python train.py --hidden_size=768 --vocab_size=16384 --positions="rope" --rope_theta=2180.0 --attn_scale=0.0884 --parallel_block=false --init="normal" --init_std_qkv=0.0222 --init_std_up=0.0222 --init_std_down=0.0034 --learning_rate=0.000642 --warmup_steps=301 --doc_mask=true --dataset="wikipedia_en"
MLP neurons of a small language model. Each row is named by its layer, matrix (gate and up: input weights) and neuron, and shows model dimensions 528-719. Each number is 128 + 24 x the weight over its row's rms, rounded and kept within 0 to 255. Numbers have three digits each. A neuron's up and down rows have the sign that makes its largest values positive.
A block is one neuron, or neurons of one layer that tend to fire together. After each block is what it responds to, as a language model described it from the Wikipedia text at the highest values.

L5.gate481:132136111131122120163141118134156151153070123079112115131136147140140123113125153132080186116143134113108151107119155143133143103058146141118128131127108167132121121136086097062120139130136113132145166136108133128108099161088138149105158139152140099118132144162145120148128136140114078109152130156090122112130130120139089127158092130100152137124093140202105074132144109145132128125120099175122108108121092170119126092113132141127131119131155096108142123166138098157103083153103156128113145113119154130133106127136159152102175147132141113113092113152160097141162089111114114120
L5.up481:145103167139104116134120144125104126147126109116149115124106109128110067104155118145115113067139101150156079121140135138141129120122130129142144116132165133121137136146110100125122135141149128137134121146115135204161117145142080132141158092127126120111104134144091098221111108129131160165186125161128133106131114133128111107165140120123123178117125167077077116108133141101104153133147130111137146156108125114109151116115081149116110087132131138117143165085122118153102123138134153140117147156123152145121145076141122167113144144126160127098140137147096125126137111086179184131
Description: The first digit (1 or 2) of a four-digit year after a date, "in", or a comma, as in 1997, 2005, or 1980s.

L2.gate845:081117113089145160111116098124147124116142130135147141112135146103153158119145110134119092168089133163117144130076110159138159088132114120130100087116113128156142151124157078139134132123138114161119146103115121106142130133114109133101146100158151159142114107124140145163114144135103096151143133136133152148150098116139175096114085117112093118099128100097095131079097145130159118150117139135082082106121118143127131095099104173125117105136123153139145165167098163132103116134120107161120163089169141132091107104108161112119136097136139131186097137199149133139160124161135117177
L2.up845:143156152105125121142161191121143131142099114151144157161138166155114110141120151160132096120092120157193113182119095115161117181122113102146103108086137130097141128128121119119111161143117125140148144081112139132159175107109103128123096113138117120120161155130117124145147133138122129114146167185092068160131141083143147102127141174141150160084152117130179150159144139114146136127113143129114132091115141133128098123160162124125179109154163141124068122144120148140125109106142129118101135106183104149099123085121110131116137115115137111129129095133110131128168158138129161135
L2.gate908:141162164145139115138087139118115096132131134128159104146119164118162110096150121086098183073104093091165110097132132150171188134143171096098121133087102113109091119104108125155112148138140127139126129124116175103124083154145119157114117109161121065138133146103153120115059084128155148163163084155158129132117138153136109113109139131084112146113131131108142109114118097081145097107142063119110114133124154116107138142122095161159124144120129140134119140146121133111126110109111081123104151142141118126111097169145161168112136130153114122152132137124159128120094094087165108128
L2.up908:126093115111127134130134094127109122091127097125085128114123106112092124124108149134127152108142098098137103113119172109097137142124099108149157131119145140139136109146082160120094126108114107123109126086152116110131135125102146155139108154065129129155151115139130150140103141138090128109129133108139104162168129119107130121132117112164127131117081160119134113113138156159125122137097139137100093154085088108098148140151162171077103137134132092094134120149158169105136119155169110104139137088156141138131121146133091090069111103100086099135104181110108123095113125131095134121
L2.gate1049:088137116127101075133105103115132145178150045123097097102083086151123153130133156150118141147106122139067139135132088168118103109131122125118146101099126096100104105198125122105128148093149176140082115133071141165107139102121110130130122138141116173104160087126127129102119118100175116115125123125134122133142105144100125150126093130162069151147122136157157168128137131114075147146092068090108109145196125110108116108118142103139093118121123156166127132104172166138139086131126120126129138155086167147098123129170122134104114102117135112112130104134113100144129125163130128102
L2.up1049:115103154091109120112072107123147110144096131108144114113131090098129111122118083123141166109166101140122136147143111121095195083084128109125108100083117085101140133141112072167159140140137132142141101100107097114092136154104141149136117109184127129123114142114133146119118156125115151122110107054176140124134089163129125116120096185093127128128160177110154068112107080121154086117178139088114139129084142139171136114153109108160176123148122138105125092142135077162071164143127120107152109137111126164118088130122108139177141152174116123093120141151142095094126136143095158110
L2.gate1197:158159118121076119117094117118098132110136138150117178135140150144133148131164103103169117162125135140085133136133092152139093192138127136111150122077135140119149123120138123174148120103085106096158131098115144115111114140136124109095166123195102151147114103133111117134121115153146129141129119116123151125112152098106152119124114178132080133077143176129160135147111152146107115115097119149129051119068130146128090122134155117166090108133123143144118134079160097147172111167098096124111134173144132175131094118147146114179121098146156117148091116098127140102096153139118138111
L2.up1197:099080087153126136174113113151118137169118113122134141165162126171110134141134105130117135106110140105104105074129097116153147121118142120098109127128112115116102075085112112076135156166129098128147129105123186064154154132090098145120130123152121097140093116126158138094126121128148159143140116100161131132114161132145176118145102114097062124165139093120151121090128147140124129122128132079089104130111102115102130104121128143133142091130109119117123113129116163132147113182101135110128173108114078097081116099111138162153131091108137138122124153124174138125144137135115140153
L2.gate1318:103168127133149131121133129106139150129142164160101138131133135162173147135137136121124140172084113146128152133137133137139110099165127171153141132085082129104145141162125106147157152130097089140135096164147149060146080118155121116085149157137141094173100135107156152129183096156152169107118129110115117142092138160130121097120149135123099154135123186137135096092097156159080092085105120108132097146155132135157132138157124119153066168139118118102126133118128109137125148130137133128159128155126113127127087144153177111177127089116109105085115175112136128109143143144106140142
L2.up1318:082153163125139110131094078066165153146157116146110098146141103140161130144118139125127116127141152139106110125131138145141121110131065136133120115116118160105087107133117150109122098102123112134082076126123107100135189091149135124136126125190121166134134166135120073118112160140130166108120090109125144130133165139136146097101109154097112082177110122137148112180115103112127107071149149120095130145135110125124149173181153145106083136107178129101122107110107107154134149128135104153131098107099133159111094105109141155156173138131105114113110122112135086091159124126090155136
L2.gate1408:087114128077102113129123126091135174115154127129142126124090100122110117138130146095113124098124129132117139114107133148099144125147152117134136097106153137112157132177131130109103084087141101126174185120143139148158128135081147151116146094141120075136130129144124122139133155165125129086146128137093125184115148166128134119140125113125133093174134127162104123130134126101142111129120148150108151123141136119186134156153165127158110121109089153135140163156148131145119144129150084164124112110132146100142163101158113207103124099135137151129084111147130152135160092130090109114
L2.up1408:164120094104119095107153098153164109115111127091161124109108163114153076123085120143108139145090122143168098110115159144141163106138163157157117172165101124103134073148101119109131165129102134121115092133141139095118120146112136176126150139155147139120131153151128109101103080148129164164122134101108144178124162105151116152126104168108142183092122152123122108180109103166147090119077114133148121089101158172144102152108121139185097094151152101131123124124131164096145126108106126106141145140108104162098142097141115050168090146126175098123106180107113076161095143119168159143
L2.gate1932:126121147128146146109120120128085113149195168158096090145134106106181142186110125125100153126115106082093091166166087120090128112120127118144148123159076171127113124173163069115093111084142136159117129132101090098178109133114126124122142137151114115150108131165152120137090139093161182120129111143139127106199081136099099155131158108129151117170118130129124138165125151173149124145128104151106122103131141112132125109104134114149127096123103129105099114161091127123157138115148106128099163143109111106170167150096092147123131147136147133131135098137082137143093122083124133106
L2.up1932:152124101092115124166190124166122110121143136114141154140120132129129096097109120138132128128113140076126126118146107160134125089132114081134127158131132115184145095142155152165118077119130106121089143113114133105116103110157107094094112154140131120127107161108099132115150133160087112112112134137109123118123131089150107115137087161165135129106165122132147144122110166095128133103108109144111110099148123161135189124177161135158103117134086170143151093122141099074135109077141119144100126158156106154117136089119113101149166145140112158142136143097110064110155105156124077127
L2.gate2000:097082146119092120095121126068132136134084068112167111126115119178167120121104171143108133132109116164143122115099116154140164097140131142160112121129143101101069123118122180123150077121137142129122134104099127143148096137134122150125116113134137123181114131142130122121085110171122109121134116118106172137142111111099140121112098125108116117127119165156155143146099124138144172138112127149111100146108137092116088116076109140086076150129106129140144131120132129160128124155130141104140098101114113143119174116165120114094162122122167174132112106173159113153102124119174174123
L2.up2000:167144158104149153093128142143145153071116141095099143110089158154164159143138120154129103105097107128122146118109121133120167101153150168145124124149134102101073135125164130130152135128107138179133155183115078152122127129143165138126102161163144098108158096119144114150119128117131123151158117138091118110158120136121110102103109125142119124136115101168154116208141113134120133134186116136106071163130120100105126160118145122111121153120133094105160121119149166129101117181121111130109159137113135119093103155117086128129167164143130123146115137155154132114156101064133122155
Description: The hyphen or first digit after U in youth-team labels (U-20, U17) and after mid- in decades (mid-1980s), plus scattered hyphens in codes.

L5.gate1712:099142114135196135100165119125110103108037167056097160126150141091157031096093121111119121154117137125163111100114067150143112080198108087138176141133109144116179123117140107154156098145102130101137115112135101104115134121142160095127165145157113112151128116125154127169148134145120146092108132100140116148114157140102139144116123131117119148139127123119142143135147126145121140106116082141147130165097091132138131118106160114154134103123116133095100128137156118120119062113134123123146115119139107136131130091132144108127094132101142136143112140118145152117132137132151130127
L5.up1712:168160144106153107128131114108192129140091113131158127109140142138160071130167125116120155093139113158128178116140097148097101164136102154128105126127131148119192042179131099149182098083120127146079098137172134120167131164100142156165102114109128150129166141097132132125142128174133166137121126101106117130144132136114140087160195122150133090171131115083155123140149126155091183089074138132117152144125129138147143111143106123148103097150135137118152120144161126143081168128129138085141127104142106108091134107143125079141113072120127141120127153171188156106125107149128116153
Description: Given names, or their end word-pieces, just before a surname in tables, lists and biographies, such as Af-onso, Iv-ana, Carlo, Robert.

L2.gate275:134128164096131154111112119146138100107088148128155114103124161087129158143133115128110100139135118123155119141135146126122098135131140115146129128136164138090107118085136156157181139133103113112128108084116132128165144114137115110143098122150123136096107138160127110121121109129138142099140102147105123141121122129136134146122136154139121125125142133175076143104155107065117131130168119120141124131144187107114140124106116149163132129134105129099108120137093167079124083131132177110148134122143153101106135133119104169125119151149135145153128154171116166141150142150132087099
L2.up275:122151120092107105138104183077113127127066181161100106129156115120179139138114134094141133112111138129128113089106113081127123129124094111135155125065130099101150090117153083144121150116131110131146126131150108123141105104107120108138122153146094149085161159112137134087162126137113150152144125116130099082101107163138162136131140174154123158159163147165124139150157152115094125131139137118157097145081159108143114069128142119160132138106115107144116107107112106040155123122135150147127121120136112143106106134060108155148145135151090134128113177184125135116131124141170102121
L2.gate343:137135163115177097114098103126135132139103144132128139153134158152119134136096156079088136172116130098176100175134134077133132157115125162095169145074110119140182128148132124112114168116140115125114093078108117130163133110077099120142097117163142114144106154114128082126179125134154105094111140123123151082138124120127087137169150171101148132094142116187125135132128071103152118115150139093093162158107182139128156124104106139126176150142182138102136085146075128084133146129147116077187129097126150114096166129127118155111119157085141122123138127108113134166079086120140122126
L2.up343:133158105101113123118128180109146134160128170132128136132193185129121127079096137140092149111117118100163134133076158150174112127106103110114149136087129080142141093141149102160119123107126123135107119135117117168099141125123128088120138138160163106119146108124100109129184154137182109106106130177112141147156120160116129071114176151172143134127140137131137144120155065119109135147123155091091164146076146153154132146094147090127126138142116104138164107133133132149116125077110114101148116087096093095117168103149109114124116139100124126129109149091086145128125099133134118117
L2.gate1086:135159138075089132087097164089155153165179143157096133127116107139168139112096102118097087143118117147162127115143140135158104098127122143088140093127131120094126134131112170129133099128114152148083168162156113162149160086095106134118129115128188098132130118135111088138107137089160078147112128158099127116149159118135148163131147153155184120113140154128110123138155089112124152118096115149125108151120171134157187125140164159142129130110122120122175130116143139094146127143157146140120091165151170092123123152161085143102116133115117122121151136142094142112140144097118098114
L2.up1086:168107147078105117134126130122103121121114114107091071169146117124127162157128203107159143128100105117119168090115151082165123179145134136110107145120135114087096161119153110150148133110135120115133116135103100112115159112186133180161148095133088124082156123114135166111108125153124141133162198108112112132131119137120132134123108170112142119141132129145127153183138119176145163132153122105100130152110124146079131153126129086144150145053155139162075122098098088166182149130092113080135149111096184144142142118071120126112097120115169130111109123171150117168148138124140120158
L2.gate1333:139108140167121137162161136106116132126164124110100145162094101174104090136093130133127121129132155153174147130134119143163153184129088144129133123104151144100180113088142130132092100114125114143086128088110135112096140127089155102152115159124096114127082123102089113110129108072156125136124161119140151082138147131154097101083109153117106131110158158175106146118150126148114153128164153140103102126157135121103104104103157180094115138133071136147162157156130089116141163119201130149159130158111101103137146115114151146149113090116143196169163124162113143137160167126178118139
L2.up1333:087156121175128068107146090112106097112125174090121117140098120129156132128116115167136099135133150133076104118152172147165111116161143125142141106140161104138147108126139142127144112117107105130111089165210094155152125121135131100113106119130130156110133126126123120173132132182119135062154117124129129127099099120115120101137154157140108105102150106098133122150142081137154102149127151122138089112143139135140143120130130096128177164053111100130079134132125127149122136177142139110093170134125136067118102125095099123118120106150113105152105147104152144115090111100116129101
L2.gate1556:141120163136140103131120143115148122172143137127133101133085156157143119139143123111135115121159139099162111096117138160134145167122158129124113114141112138159138087109130141115112147129107090138152124104103107106158141129119147124141111126144129114134098123120113111159101146095139148162147141111104165139115131112144151155157136106120132108101156151195145124189113144095173134103131111129087064067134123152104141097105105110124152095156127119131120152154102149179102121122139093147151149099141071136153137083131099142117143143158088114163148132138110147194096077138134113109
L2.up1556:113102138091110093141107093156092162104120164132123119138122149128089112159150132177137128168132111194124122163169122124162135121120113158149118122116170098117102167139103143128113152137147187130082160121152129131131125138123133096186103124144142139152103146122132157115158142095146120118135109148180150123146118112130187094121103170104098066133127105130117132142147093158091110146151149108093133135101117173122115148142090134103122138142106142148149167141161116101123119133114173138117127079130103118150152130094119118068142163144166150126129134122117119111126103110144104133
L2.gate1672:118117138082100118140127145142094090159116125113086132122139132126146100142116129176106149145115145107112145130125106143127125136112146118125156144073127115100132104131180105150097176143148140062140095094107115120135086139058112141133110101129124147141140108148097151145120131092105121193135136164107126141129119123143121157148133130112127159138130113131113166101154130114116112160145117116120180166083112157171109141123166184143120100145103118095176154154147130130138109106105122117170189100156069132123130120084124134103119140129121128110120081105138157108143143109155122131
L2.up1672:116102117157106112122103118142125121102160113117146096134107109150125182131153152143110142120126127135109138123107108156151149126106138078086127115152130120101117129127149150081150146152125151132106119100090144098090165111112133088177120135195142143147127127155107105117119154101128106103125114155136117107113094116108135117099095127078132120121127109121107110111153137118151131119120118128118137113112122165112120117114179169125088127116107091080169122109163131119082137157155128131109171135108144163103114101125128129189124172133143158162140120081134105083126101134106097122
L2.gate1805:161146156129152127154109162105123103126088121160134117127136144164129141165108109153151168117135130081116098208128152117107108140080165142093119154098133134088134144116119156164144085133131089118163128128113166150153127149175081095143083109171121057113104182141120149099089124174149112126130159132134144066120112151115113117091115116135127123084135156120100138119124104074153155133145129154146122101086142150122082127123108160098155095115149108107120121171079122132124106083176136171087129165137159114096132147123130153123098098176148152132144130093124131131098139137123104169
L2.up1805:138154126105178167142120150149119126137102150124074098153140121138114132134115128110109141156141155100141138134125179132083085129100154088136117083112118120157138138121153147116068134124164175138129140137123138132125145142125109159104114121145099098099113153129116118134145127125147103098130123161128139137128158092150147140112142157102120089147109168140104116150165116145118118106102123145156129131132140133149129132103174123115128154090136150095150112160131111118163125096162118134064118154102171183137081099108131106110103105114148136125120128119096174094190124159164131138
L2.gate2013:166104142133157106104094105128117106134130140115147153143058110149112129078120138141125127150164160143106108088128152133124128118125141116130152124113140130095147092068119099129184163114120120089147122091064110109091133138151147129164147103144135136125076169081139123121139137095139144125157109115173131104098126130143137122145127126149106140132160131135149108136142119127082125162138105150111133156133098147096115099170129147144152153099103084084107122139130105106101102117131122094101134123123163132098133109113140124131159138083154158146100095152108137110100143124115168121
L2.up2013:154135145077133084093141126152129084152111131130152081159128102120131113137139099110129113152099093091131110110192151138136120151120117101112130116144077134130181104099121128129134152126090143111151129117113094117120141126103112113126174151167115159110090111115099133115115118152110100159137138125119125129100092156135124156145116192127095113133159114160106130134141134135120179176086119121068093137098185112149121091108147146100147115136098124128099099115134101100094140105123121138186118110120095119126124131141074121130102080117115111147087161072111186107086117147130096144
Description: Later word pieces that complete a multi-token proper name, mostly first names opening biography leads (Nic|las, Jay|den, Sébast|ien), also foreign place names and terms (Iber|ia, Joaqu|in).

L3.gate202:105097149128162123107148117140117125160123110124132126117131090113143096159115149128172086146113114121110057168109125122127172127112081085166143120112114152085100158123110132121106142123149117120108120153120099115146147050098115112177132093145115142153126154151155119154123161141148133133135115152124146105133150157166133154103112112122174101122145110133152110098116171085150126069148119106166131151144107143142140135114108126126128115095118140128138104162070113113137157145153184118144145116118120143148136145141111146123140127092121126106109125139095114117143187134116101134
L3.up202:156103136134107126111155098124124128129137149171195123095131096113131107143109149137153127123155125130098157156129126152149153160103151122175141149159101155122118152138158149097124134138121128134151127119102157118157110139124122138152128129097142124152105121134102116137113133144126159133075133128100130144087125100153122110091150121162102062127142098159159157138155113132155118126078082144147151151096115130136118109149211126102146165145134134171146167132143175135131150089133141133112148122113090137193138120127114169113121108095131135136084128087078120150141157135134185120
L3.gate440:131090111162129120154082131110083119112150121122110155137111144120097148180145101094156141183134146092131089124125172123124114151128128143129158130124141114134137168136086124102075118177099096144121153073101134117107109172131092127121103153104136141122118151163170087066091137104111138116116163166129121154108105104124116139110131119103101143098130123144140147096133114111122094123155118119151091129123134103088087163089094165146126139139069156140116114136105181110133128106111135128124126139160110127078107100158098127155123157086151165117131130137101156161078137087131152123
L3.up440:116131162132110126162124173113181109116110121135077133116139139182106112140153190147093125147166070133132135134109101152125146129097149153107141133119204112146077107139124163126104120134141163166150111167139153118129155099111133132126170166200127109122127130136124148138113132128138131106136094133144150151128149120156116124143121064159139130098091151096151088076126159109087137139157141155152108120129090080133102120139145106162143130123112143198146149120124112125167120138117110156104101134136128096141132125125157125136182148170100098126122135147119064139114110174121114148
L3.gate1054:134121098114107143073082163088127148136151126173161097122151168117133165109142132119142111127111141144187087129147135083148116146152132157143130141125077140124103138162118119146100185088125152129103165115101083132130146129136142158127138125140135120124135115117137128135135055130112091122119105166132138147122121127162163147112132111129151085121149125085146166154122163142148105124116177098144163100113130185118143135124157108112108116148146120105139127100136152131149152115151186087071141122073139123118172136111136101107109100126144127136134101115131120153077156165151134116
L3.up1054:141141114183131062104104141100118140131082165151095125148146107135168096095108100147111139087126136115101108148119160162117158134148109127125093129106120143112133150107096108111129144175116143166130129118157099117103124098141105129135100094138158075108118048115143164125131113108121157116095145117103114094123127132151198147132104153134115107105136127107087123119118102105141156141134129118109142160139137075135121156121164115135090123137135131112147147105123142149125075096109161127121123097103143149133129138098110123167139097119085130104125085167134113148160142123106133088
L3.gate1183:121106149163147098127129123104153159133134147134145144130159105140144112158113166139127144133148108155145120144165077142094088156131100118138127104188123129111132129134130122097108134108149119125113094151123110122135077164127142146116096128108116088118081112105134099109155177124138127127166126153130124112137109113121138151123140098156177114132140094125124143133156134140157116118138138135142112157067149147183149147132179112137100150132133084100127122141159136107121140152144155121116160123120103097125123091148109125121160147123157082160168183129162104149133113140155123112
L3.up1183:107058145109124122124124099127128112159148135130124120136107122129134125111114129108112141101096104122128128131144125120123135130154115141120134118106105110117113090132084164125120093148053104097088105131107102134143109107132113121131143138113146130134097109108117129103171131132121117147138092111131116064101106106155092116110095133105136089092119149139153114145130115148113151140104127128118119168134148106128179085140154077151101155161125147091112139059156099111165130171118132146129102144118148126148101138171162149104159113183140095154153134130126109129132150134117090108
L3.gate1190:109147140122137124088113106113139125116129140149150120089171137136153135122079115153105129171118117131158139170078133109120153112168110109156181113139080131096111098191121142126077127150117116122071129143112035132098108165130087142148163163104158144107180125083142091138109133078128146152153138156136114111126102082153185190133129155158117134101155126163181073109077165096094132158145131128111136129122137162151120147101151117115154110103111071115115147173109179122160150158133153104077115136130135146092161146083146171144117114111159091114119163072151142123128164114088131168
L3.up1190:149144116165117147119109131058140117174128123113114124150067128084165153130099119130125137156128127119097078142157105189138170135143095133132129155070155153107100120136140148119155119106140124172100058146092128105140132127152124157146147154140142140136115113136171161154128165102143131110147096132128141130089125115115111122124087132132138127147178155097117105092141117110153123117156105126161069128134157117133127130149124123135140152142161105142084122128130158094119152117139157098141105124108106112081132129131073115182138147120199111109131106124119122099114098116142110137
L3.gate1334:175139101160144103132155081122125172122189118115106154139090146152132104142126137124128066112164157167115126113163155126123123121113124106139124156164065134130116101154153094115181169110150077115106119152152151104120128155113135103132075126142123094115142137137114136109092133111127120148116092152155178133141108136102113140188122124127105164114126085114100169138151123147129074169111131099159134188121150128134088161044110094092131132100167128128140109128144116148122107117160156092127151115119158095121153093137137089142112111102131156128138084139138120115152150166141117105
L3.up1334:129135154100132157146132158103137100113149130133112135128139161117146114082103112127111146139136135089079111135095143096111123150104153126113098108124143123119092142114120136145130127124150091131077143161140104101070110148149126082075169168110133161137138174167181127135168136138133129143097117131151111142146155116119132124114141160105125135098097097127171123132091122115144128113126116113097143192113075140125111139139104160105132105147101134120143141090098126180126131101123103128132132145145128126139112105136131137168150136137128111091122161098158104072130123092143139102
L3.gate1560:102136098116169124160134135072126170175146159135102084129171135066138095170111109163121084160093154147151126140128097148113184130150113112128157137114141158096124077095086148148157138084150136156137117132101135129068125102117131124152117168138116096136115116084127123172128157117149069135121104109177144147112131103094098159159166111140145133149149125150134133121155151142139108095144161126166090122137130095109139119135134055120168154127123156139120119125178151115119126159123124195085129131100110147111158100127160148106159131111150125120113115101156098152105137139126177072
L3.up1560:127137143140166179140125141110131127172186143130149080116109113139129141124119147150156094103152110109085136121131096159114075122120125124103156135131136121098098113111110096116107145116148099116124103143130183110120128106110097161131161137113154122145094140089153112114137160122132151129102129119092140131135116124079152073122150118112158097120135111138115144077152091151139134114113133147132117137129115115124172165097162132113128183155130129124105141106144128107097143117137157097136123143164120109125148131114139116113147169146122101104105123129086141144091098091078151157
L3.gate1834:133116073086153072157112139155099158082171109106104133147124147139139104126101127150128129114123098148112130133144152083145132100140114118133106147149120161103131112132156137101128122133145132133073111159128143132125104124131118133171159161127135125116179133123160134106165155120103112139149110137116144108083190110093105141140122131123111136138118123134153147114142097122075122148117177083092139114155125146116091152156145133102144084184126151100138117176138124093140164087102172161102119119149098139150152105131154137164133136136114116178128112103138130126117172138131130116
L3.up1834:127163144139092127161145144135091118154171103137164142107146121162108131135123127142146129150090124092133084125119112087105123103137133085147129164153111144106112092103126139115167146151143159143151133107172101115125158139150103142072107162113152155136111120137113113122110123132074122155088086105159140128142126166070100141126150096173108131122162139091137131119150127123194151139045149126172065098136141133130115117121136063139128128127161115092148162151097092153142109138145100121162107143102147163161185090114137081109145149138132101105106123148108124136129136123179167138
Description: Second word piece right after a short word-initial piece such as an, Al, U, A, N: an-est-hesia, an-em-ia, Al-é, U-.-S, as well.

L3.gate354:143149157166147149102134132086159138153125099149131117100099042145196126135131157135128138135168126139134129145126128188102100107147115154122129150143147126115163136164143151144078110134128123139140106163091109121107071129156121139148136117107084146142155159126122139123147148147099159133111122117127129064129076163124094138141170108129113080094146114114151122093156119158141150127116120157115110140103101112179126146130130146104123158120167107124120127120117154118142124085153154098113117128123106127158146075127081115118143144126145122121137166106133128132075143179119113129
L3.up354:144136105148138121151172148146165128109094119116152137105108107132150131134056137120097133136156168151145133153128122121115130161123111137117134137132109133150149154146148162124153117109116142182157150119104140094133095113152127119143145128111117156101135127132075148129101127132076088188102155114135110096094154066119153145161128066107168147140152096157151130190134128140080155123113082128129164150130148148134124123118125102134081133151126133114125140118107076125118105146125127112141104108131117120142155127133110097118117153109137191181157105142148117130142150136120115133
L3.gate431:124141142098189128120149132090118154112112097127153144131140143063139160126094130099119158160169171147124114137135186138170099125109151109141085089088093118127139149104128152165137120158115182099115115165134165118125129116105154137138165144126126106117129137104141088125143124110168094120162130123135147114130141146133087080188110108124109118106176112128109107164125129116102158150122137164076122133116117164140151092125123102108080117151119114140120145152120077082124153138155146090137071092128085168098120093155089094135158134099105126122148113144119117113156164107077132113
L3.up431:111122167137133121110100128087136106132137149134163129152119144141140122144068097138101131114108152163157102159114165151160147108134131125171131141121159133134162108120164105124129086144143145156087112137105119099127124147120148093131146096140106100113134136135121170132134140119070131085146136110124147110141123133110078127105127165137135139112158159130123135117129128067088132108119125145087162155106128116115116134117114150105136106124149151146123144159142136119127131155160148112122113144118123126161167135123094140128163133093102118133117122115124145132128144114116165093
L3.gate517:147145133147133151141144121126151150138111128162129101139134137103143097138078118099064090136172150158154172133142148177094104142146124149105141096072097134074164092142136086149133128149062106127155135128085145138137167114065097140121118124135158130157094173127094116137140118112152146091126145125131165131147087109118125180172137129161130135168149144130120109111140153142111160161104114153086120159097146108155126154118120144076111077104136092122109108117145137092123107143112122145119110132145106113163149102112148092122126150142099133159099119191156147120093148144102139090
L3.up517:136122103102158148073145112095157163130152116113160139133146132090159119127107097119113142160131162137150115108147145164108133174133147134139127124138156140071126119109129121126122136112114110125094107126093114170100150113121151105136101089108140105168098161101146126160115096100142139156155163091115185103125110126133133178180129137155112115168173135112126120093124160134117216150122088137077116110060154110163083112138073137090159113129109138131113137119135115101142115122104150135124118137111149123127172129158107121107128162138112169117125090166137144121127115118113125094
L3.gate819:122127133140136144107157140134171113121123140128125111120072122165098124156130135116129064147118106131158129101113125116112145159139151099085139110115135090115129113139136104155144125147130125132178110111154109167127132139126137160118100173113131155141141131127139123115139121167089169124113142121146157132099116137141157135096092115117113132131154098133115129123109138130152162104122148169121081129143152116087140122143120160172147129147120098078149117123097119102127171102144072084113083109143154123127145098109128122160115135123144112128145106124132144134087167108123126105
L3.up819:123120120129114078140100126126133099149153120144150117134136150144150134082118103130094145093116146150131103101147125147127118089158079139161153113146152151132156133116147122105112119122126105158136154114120138144117063115145076138135139125138108085098101151110128179130148131171144134132149135153093158165157100172171138155141089106109118150112100100099112135119099114116127104123153167125131141125143103101115096131079090140096205123114111121117161124136119146153155111078145146110128104146159129098146132106098118076125088102128133156121106094110113121135129161151112132130
L3.gate1049:157136131122159122093123109133136088093105129136134105150113109131145132127126103150104128099116143147142137104121094121129149135117189105118121158125132134166158130118107096078140134163124090093114080082093121158116131119123171132127151115125121125113108096168150174125119097137142130134156145163122135109138176060134131124132111129142168104143173130131116103140109131142122130128081097143132101187157160135163147109101104129128124147160145150109112143160146160119111090121130156128161107145142099094157199106088133105136082140116118123166088131096120135143124137131109094116
L3.up1049:173110125123145119095128128178131115140143157118127148159098167108138133123124117167113188093139136100118119136157099128119122093165118132123117093073137162173181106169107140129141172137144136135142103076131115145140128137139086090134129152088079106170110157116104154163131134135100142097123121127135109109086084104132108130115141117120129118116114147137144167114174110119133157112104141127158098132086136128128149143118098181124147131087101133125102145162118119112122128138094146130126113137144081139163139134110109102097110167095143128136118112121135136137098129162121153139
L3.gate1195:154151137131141137080137099137178118148134127117152102137095153161129130076100121173151115132124135124142101105119134157133146094134108136129158115123135151050165109148128114137121149182091131134141122151103112153075112165127102128139140149082116091144114185114112146110110093150087130104124125128104136151096109131086138106134100112145110118117152127162102112123143136129110161077096109176142116144117128073137096111093104125149167138104136115084136126141097131124126090121152142145118088124164180129138158131096144090146117117098101108135100114175153157116114204101124114154
L3.up1195:138138148086156203080151105120148112130132112150113112152121112111096132118081120137096142134132142142162094117189158137133133136161110136145166146150112140119172109138131150084167142130122086140105131130089101121122167102097101170130109123131122127156083140075136123117160115155148135138102125079126144125112127138153141162146100101143170130165162156151074117131122123148126168103137136093084105161168152170161170117136109153132127133161127105080114123181144132117126126061152149151114132112134135105123146126143114110067112152159147162147156142128170146119142164136105079099
L3.gate1202:084148129130106123102115082114161093106132141122146124092084089138117121126158131158137116142149119183166097125137154134151134114139158127110124135152125127108134121135162141124148137152133147120115092127121121133148132146099137141142144155110119136116138146147121133136137102113114114077136146110130170106098119117142126099130134160122092171136106142143086145089133149106160136141137105156104165141129121135161123171172134146143128087113124089076126132108085122103102146111109148145134127144099145118142116152144120054111118179153107127114131109121101129136118136144136137095
L3.up1202:099108157117094133082128123156129099127108157072129123141116137118161111124118105121124148127140148133185100125147128153112127130130213114117067102122175126113145145165149108119144102156123127109178104130107102186133128119097076159154178137123125150122122104122121148125139120133122177175128115104108152116129152138106128139177129113093102127136116163123103161117076167137155125159118121114126118156117113151121130150127195117146149114124142138137106111139123110090112105131114154147132116113108124115134168150139142110086105120075082111116121129145140109123097128133187119149
L3.gate1229:102149137134125141109114118104154091127120124141164101115139151091141139131091191097108124129115145115124142168076172129100114159110121147110094131147178150111160103131153127137100148180155129120124141081068118106130129179076132077125110112150136076131104159142148093143107106133146126109097135109147162107095157138124160193104080169115101098153123162168130121117148137130101174117117127097100139138080097131149140119102099161133094092139147141119144085115103128146128159129138135124131133137138091168135142145138134102086140185140129159111134086149106164158121140103117175060
L3.up1229:134131133137091117114120103126151127132132132136161158156133100100161121133105126136108124128087097145128124121116141130147106166138131136160136105144111171109170070128139137127114113156089097166104150115106140130151180131119141102139157112128170112175106151128123120086154061091140126103102124109139162122162105134133147103124112154156126131141132152095111146111121114120151167125086165121147109142108150115180165121104139128109142099130130103176144146134144159181143161115099177114148139170172097106148139165123120154153153132074088175145128076124145167146074139140144143091
Description: Given names, or their final word pieces, opening a full name inside lists, tables and credits, such as Tony Rivers, Enrique, Michael MacKenzie.